config = dict(
    n_layer=13,
    d_model=384,
    n_head=9,
    n_kv_head=1,
    head_dim=32,
    d_mlp=1024,
    vocab_size=8192,
    activation='swiglu',
    norm='rmsnorm',
    norm_place='pre',
    norm_eps=1e-05,
    positions='rope',
    rope_base=1000000.0,
    rope_fraction=1.0,
    qk_norm=False,
    attn_scale=0.177,
    bias='none',
    tie_embeddings=False,
    parallel_block=False,
    init='normal',
    init_std_qkv=0.0255,
    init_std_o=0.0,
    init_std_up=0.0255,
    init_std_down=0.0,
    optimizer='muon_variant',
    lr=0.0028,
    lr_mult_o=4.0,
    beta1=0.95,
    lr_head=0.0024,
    grad_clip=1.0,
    warmup_steps=200,
    schedule='wsd',
    decay_fraction=1.0,
    decay_shape='linear',
    final_lr_fraction=0.0,
    batch_tokens=[131072, 262144, 524288],
    seq_len=1024,
    doc_mask=True,
    train_tokens=900600000,
    steps=3498,
    dataset='wikipedia_en',
)
MLP neurons of a small language model. Each row is named by its layer, matrix (gate and up: input weights; down: output weights) and neuron, and shows model dimensions 224-319. Each number is 128 + 32 x the weight over its row's rms, rounded and kept within 0 to 255. A neuron's up and down rows have the sign that makes its largest values positive.
After each neuron's rows, "fires on" lists the tokens most often at its 100 highest values on Wikipedia text that the model never trained on; "raises" lists the tokens whose logits its output raises most directly, leaving later layers aside.

L8.gate972 [172 135 122 149  72  77  90 136 190 173 144 111  72  81 115 143 123  84 113  85 129 114 118 117 195 148 134  53 129 140 120 134 170 130  91  84 141  72 136  86  90 105 162 149  73 145  98  80 205 173 144 155 187 158 108  80 136 133 135 175 119  96 117 140 111 148 136  89 144 138 134 134 119 159  87  93 144 174 110 192  48 178 130 149 108 129  80  87  94 123 161 129 133 113 101 150]
L8.up972 [140 151 106 135 117  53 144  79 191 133  84 109 111  87 191  70  97 130 141 149  91  80 195 130 189 151 125 126 159 147 132 156 121 135  98 147 120  75 143 137 160 148 117 174 109  74 112 100 151 156 149 114 129 126  73 163 176  67 124 176 156 134 111 176 166 180  98 100 104  75 126 132 129 139  82 147 145 117 163 159  79 194  73  99  93 133 130  94  92 127 180 143 101  78 144 117]
L8.down972 [ 69 127 113 152 105  93 186 115  71 192 149  88  86 106 151  89 116  98 107 141  99 149  98 140 169 122 167  94  95 117 148 112 102 119  82 160  95  54 101 141  92  88 167 156  95 107 146  77 162  84 126 171 129 141  67 133 153 142 144 149 161  59 142 164 188 139 136 146 124 116 162  99 168 180 107 137 166  93 141 117 158 162 100 122  51  88  81  64  79 117 115 206 124 145  90 167]
fires on: " al", "Al", " Al", " Ar", "L"
raises: "right", "rea", "ight", "st", "ike"

L9.gate476 [117 121  82  98 149 143  69 115 134 128 124  91 117 112 128 150 154 111 133 157 126 100 131 129 160 182 148 124  51 127 115 116 100 161 146 147  74 105 137 142 135 147 174 103 108  45 175 130 110 161  70 159 180 131 166  46 146 131 110 175 163 182 157 200  64 119 117 154 154 156 129 127  92 115 200 170  96  84 147 128  66  51 143 142 190  98 135 160  84 160  98 150 142 214 174 135]
L9.up476 [ 97 147 154 118 124 139  72 140 150 137 153 118  89 141  87 123 100 134  97 149  69  80 139  92 140 106 163 113 101 117  89  80 154 141 125 150 158 145 112 146 102 104 172 104 139 161  95 162 103 110 115 146 176 148  93 135 117  82  96 122 128 124 166 146 108  91 199 107  43 105 162  61 155  97  51  80 160 134 119  93  85 126  88 127 150 148  89 150 140 165 102 121 108 112 129 107]
L9.down476 [144 125 139  89  82 126  95  95  78 161 113 156 137 146 132 116 151 113 134  75  67 101 139 146 140  93  99 100 120  74 164 116 182 127 157 164 101 119 163  61 149 130 149 112 122 125 133  54 100  78  94 152 134 123  98 160 114 165 126 144 159 136 158 123  75 126 120 121 138 174 120 205 118  91 189 139 131  95  75 209 106 135 125 178  52 112 107 194 133 118 136 109 112  87 126 120]
fires on: ","
raises: " died", " premiered", " was", " is", " provides"

L9.gate188 [ 89  89  75 172 114 137 140 116 123 167 160  99 162 111 173 138 125 125 115 107  99  77 174 131 120 123 185  62 152  85 162 175  76 154 152 101 138  81 107 135 178 145 133 197  99 140 113 142 162 142  78 126 165 143 157 134 155 144  81 115 166 135 185  68 123  98 164 114 113  96 118  97  65 111 117 134  93 133 108  80 144 156 114 135 136 121 161 111 131  78 116  71 163 100 129 111]
L9.up188 [103  47 101 133 191  88 135 105 113 113  76 127 109 125 103 125 150  80 109 140 144  89  97 134 185 111 204 142 146 147 116 105 166 140 127 148  96 115 202  88 149 162 153  48 193 125 143 101 111 160 102 134 141 102 156 107 146 111 103 114 106 125 170 151 155 150 171 138  59 134  85 118 148 109 173 153 138 128  97  95 181 129 123 120 108  73 105  80 135  81 117 116 117 174 147 171]
L9.down188 [ 95 100 178  98 118 166 116 135 133 133  77  71 128 124 122 122 114 110 127 115 160 143 106  77 107 136 104 145 150  52 128 143  80 110 129 145  70 138 164  98  82  45 134 120 146 132 118  90 127 110 139 164 177 143  72 149 126 121 107 150 135 109  91 166 122 182 104 120 140 142 128 123 134 113 160 123 205 172 119 146 176  78 208 101 105  79 130  96 153  75 121  74 120 104 177 101]
fires on: ",", "."
raises: " it", " this", " these", " she", " This"

L2.gate877 [148  78 120 192  94 121 111 115 129  78 134 116 117 102 109 156  99 127 154 173  91 154 185 135 158 150  75 133 155 205 158 123  55 115 129 167 113  93  95 143  86 119 132 122 130 112 125  93 135 112 174 130 109 139 145 155 182 154 121 169 144 233 166 174 138 176 135 155 137 124 162 117 106 120 118 126 160 119 115 153  94 121 129 119 184 159 161 187 116 133 186 145 121 182 105  60]
L2.up877 [170 110 144  94 129 117 111 103 147 144 127 165  71 102 146 103  88 113 119 166 144 133 193  99  96 129 150 151 113 164 114 142 161 150 145 137  76 151  93 124 130 112 138 117 136 135 147  71 143 128 121 119 132  99 144 152 137  96 191 145 162 163 140 151 127 190 111 121 124 104 133  65 113 130  94 135 191 126  66 135 135 206 125 111 148 154 109 161 129 195 137 114 128 120  72 130]
L2.down877 [112 149 139 133  60 123 146 114 128 167 119 113  98 137 110 154 136 156 135 129 119 156  91 121 101 128 134 108 119 122 124  59  92  83 100 107 183 125 136 155 113 130 123 146  85 140 131 122 133 152 140 141  36  66 154 116 131 168 131 155 125 127  96  95 162 117 126 155  99 153 137 148 106 135 186  89  98 136 122 158  93  99 171 126 176 159 138  93 149  57 106 120  96 183 178 124]
fires on: ":"
raises: "\n", "  ", " —", " Pld", "til"

L8.gate169 [ 92  71 122 147 146 123 163 132 130 144 109  86 110 146 116 125 142 149 153 113 103 155  72 125  99  53 164  65 169 142 103 158 173  68  87 159 124 122 144 152 130 118 153 154 124 191  87 161 129 120 169 116 138 125  83 169 195 105 127  86 133 121 145 176 145 130 188 129  99 138 140 183  81 105 129 113 135 173 119 129  83 168 145 204 162 113 123 124 156 136 110 147 159 127 102 167]
L8.up169 [106 147 151 146 134  68 134 127 112 164  95 158 148 161 132 158 157 126 104 134 163 160 133 142  98 149 139 112  69 126  48 166 146 136 153 143 136 138 161 151  66 137 123 108 199 148 105 142 165 136 110 159  68 144 152 165 186 127 131  97 146  82  99 172 151 189 104 120 126 147 131 107 135 115 142 184 121 108 149 109  86 157 128 168 170  93 140 191 125 110 107 138 146 108 135 148]
L8.down169 [157 127 117 105 134  85 194 123 141 137 117 170 137 161 219 134  92 135 122 159  92  93 145 116 111 154  86 121 137 117 165 108  82 133 102 108 157 116 138 140 108 159  75  93 136 106 114  74 119 121 138 117 135 116 101 120 116 174 139 149 126 126 110 255 168  82 143 105 186 115 150 118 151 149 161 124 105 128  82 126 134 215 159 116 121 153 104 131  97 116 165  82 150 142 115 106]
fires on: "s", " (", "ies", "es"
raises: "que", "e", " were", "cent", "quer"

L9.gate973 [113 162  94 143 152 135 132 140 187 146 113 119 159 217 111 110 135 120 111 107 118 199 129 123  53 144  91 115 155 109 143 127  99 111 126 154 119 179 132 147 116 147 127 176 122 115 155 194 113 143 153 166 153  82 135  85 186 121  79 117  58 106 144 181  87 114 172 136  50  96 185  71 156  77  53  68 168 160 134  97 117 123  93 127 151  84 142 153 123 163 149 181  89  82 100 116]
L9.up973 [153 113 118  99 140 139 153 149 197 147 109  78 136 177  75 155 126  87  70 149 143 161 142 102 132 166  97 189 134 125 103 119 133  88 141  75 127 151 121 131 144 101 172 109  79 121 125 195 170 127 186 122 200 166 171 152  92 176 143 137  57 176 167 152 154 148 122 169  56 140 151 164 149 154  84 102 182 167 134 174 130 141 161 115 120 126 139 121  96 109  82 136 108 176 119 103]
L9.down973 [ 77 109 113 149 105 175 173  77 101 127 135 140 157 141 184  96 126 127 115 134  76 139 172 185  96  91 135  86 131 127 185 111 114 141 133 182 106 143 140 163 176 125 155 147 135  81 105 162 125 156 157 138  74 152  89 105 138 117 169 199 145  99 116 204  76 115 176 144 156 165 127 143 153  50 124 105 116 168 165 146 112 151  79  99 107 155 162 110 116 164 185 147 102 159 113 188]
fires on: " that", " which", " he", " what"
raises: " had", " could", " includes", " would", " contains"

L9.gate852 [ 87 128 200 137 143 118  73 124 173 152 135 106 193 147 152 104  86 154 166 125 116 118  63 133 124 104 138  52 120  87  98 130  27 144 118 125 161  91 118 145 113 122 170 132 142 113 163  66  87 117  73 108 162 121  78 151 164 134 100 100  88  63 103 134 154 116  96 137 139 134 140  82 131  53 148 207 118 148 134  91 103  89 117 114 129 113 139 165 148 138 159  94 194 136 121 121]
L9.up852 [128 121 124 104 139 166 138 172 149 132  64  92  78 169 153 132  93 103 141 115 115 128 159 221 124  54  96 134 126 153 173  98 164 134 134 111 114  78 134 102 111 147 155 151  94 107  97 108 159 105 142  88 135 136 143 164 115 107  99 138 161 157 177 146 189 134 101 166 134 120 135 130 108 124 158 106 110 181 116 151 137 137 152 102 174 120 128 215 115 109 109 138  91 116 204 114]
L9.down852 [ 96  98 187 151 139  78  89  91 112  94 125  87 140 134 155 126 133 105  65 140 140 163 105 131  95 152 176  87 138 102 145 145 130 142 136 133 137 179 117 172 122 142 124 131 114 133 126 123 120 131  79 116 173 137  91 128 130 129 124 138 108 102  98  66 122  99 146 130 138  91 107  83 128 127 128 175 131 120 140 124 202 131 125 123 126 147  98  90 157 137  82 104 166 122  87 147]
fires on: ",", " led"
raises: " she", " it", " he", " these", " they"

L4.gate112 [163 103 144 151 134 150 121 113 172  90 108 186 115 148 137  79 151 169 107 116 151 131  68 117 109 168 130 149 153 122 137 170  56  98 119 110 111 142  88  99 175 127  94  91 104 151 151 152 129 109  98 140 109  59 161 149  77 149 195 214 138  93 123 129 110 103 174  99 150 112 124 151 106 121 159 114 122 177 154 145  99 162 153 130 141 115 117 149 115 194 144  67 144 169  88 103]
L4.up112 [130  70 118 201 111  98  91 124 160 161  82 139 187 128 118  92 146 145 124  95 122 152 162 120 115 167 129 130  98 123  91 131 138  48 195 157 152 165  77 146  88 108 111 104 107 103 133 140 145 137 173 173 118  98 131 137 123 146 132 172 158 171 165 129 167 132 173 136 114 139 120 111 111 119 134  99 135 123 143 158  41 221 134 135 121 159 166 101 156 142 148 182 116  97  77  81]
L4.down112 [ 99 120 113 119 149 128 120  71 150  69 136 147  85 157 137 103 125 151 154 134 151 148 109 145  75 144 185 172 118 142 109 201 103 140 100 121 157 103  55 112 104 129  81 128 161 120 143 130 132 119 104 156  86 110 142 148  90 114 198 160 230 122 115 134 102 123 185 102 131 138 122 137 138 100 140 118  79 144 122 160  90 145 160 144 122 168 134 124  98 196 102 168 120 153 110  96]
fires on: " can", " may", " to", "To", " would"
raises: " be", " come", " make", " create", " become"

L9.gate782 [145  67  70 171 135 166 100 111 142 151 145 114  93 202 139  86 106  19  73 114 138 129 153 145  96 119 119  80  91 120 111 159 130 104 165  73 154 145 168 112 138 159 146 172 143  37 121 173 178 105 146  95 121 121 149 157 108 162 116 143 122 119  80  96  90 119 124  94 110 100 190 138 144 199 111  78 171 112 151 133 128 187 136 138  92 188 122 157 115 135 102 143  98 126  83 152]
L9.up782 [160  83 107 157  89 207 140 113 124 136 132 120 101 168 126 109 134 114 111 166 174 111 167 158 127 113  86 157 143  49 108 126 114 150 137 135 134 134  99 137 132 168 125 145 170  63 120 139 186 102 102 194 126  84 181 145 117 143 148 156 143 177  62 148  95  88 141  81 162 150 146 126 124 125  82 122 152 170 165 107 129  95 132 124 145 115 139 137 146 140 115 111  93  74 119  86]
L9.down782 [131 176 136 104 142 126 113 102 100 108 208 106 195 102 154 148 126 173 162 139  94 129 120 144 151 165  96 109  96 104 127 115 158 105 135  87 120 126 140 205  90 182  87 117 140 188 150 165  76 166 150  70 111 111 165 120 123 121  91 113 172 110 103 134  97 107 104 143 105  90 149 151 142 116  70 137 169 174 153 129 149 100 137 132 107 146  90 132  75 140 146  71 147 180 127 178]
fires on: " and"
raises: " its", " his", " others", " other", " their"

L8.gate340 [154 147 105  92  77 169 102 152 170 140  76  54 136 107 106 140  98  90 122  54 170 142 145  70 153  87 142 124 113 141 112 134  59 136 142 165  92  99 145 100  98  79 112  90 156  51 159 138 156 157 126 240 114 107 143 171 107  64 114 175 145  77 125 185 132 126 184 106 113 171 165 135 137 124  63  51 140 100 148  88 135 110 111 119 100 180 112 152 155 158 159 163 144 175  96 147]
L8.up340 [133 129 146 156 127 137  44  86 146 132 152 140 122 134  60 152 116 136 131 156 184  88 109 151 144 154 128 115 153 163  53 132 180 131  99 140 160 125 134 126  81 106 129 130  87 119 177 115 193 126  67 174 182 106 153 177 130 146 146  99 164  91 121 166  97 127 107 110 100 142 103  90  62 140 126 136 157  56 125 131 109 160 112 121  84 142 145 130 176 149 147 180 154 133  77 150]
L8.down340 [106  63 124 138 148  96 160 114 117 116 142 137 158 140 134 163 117  77 151 170  92 103  93 143 164 113 152 150  55 139 124 166 112 138 111  99 130 103  72 106 193 142  74  88 135 132 141 112 177 141 131 107 118 139  89  53 114 143 142  96  88 102 134  91 154 130 120 145 193 141 101 138 135  68 119  93 111 144 132 141 110 172 194 116 150 125 181 193 141 155 115  82  56 145 141 153]
fires on: " the"
raises: " other", " others", " remaining", " same", " rest"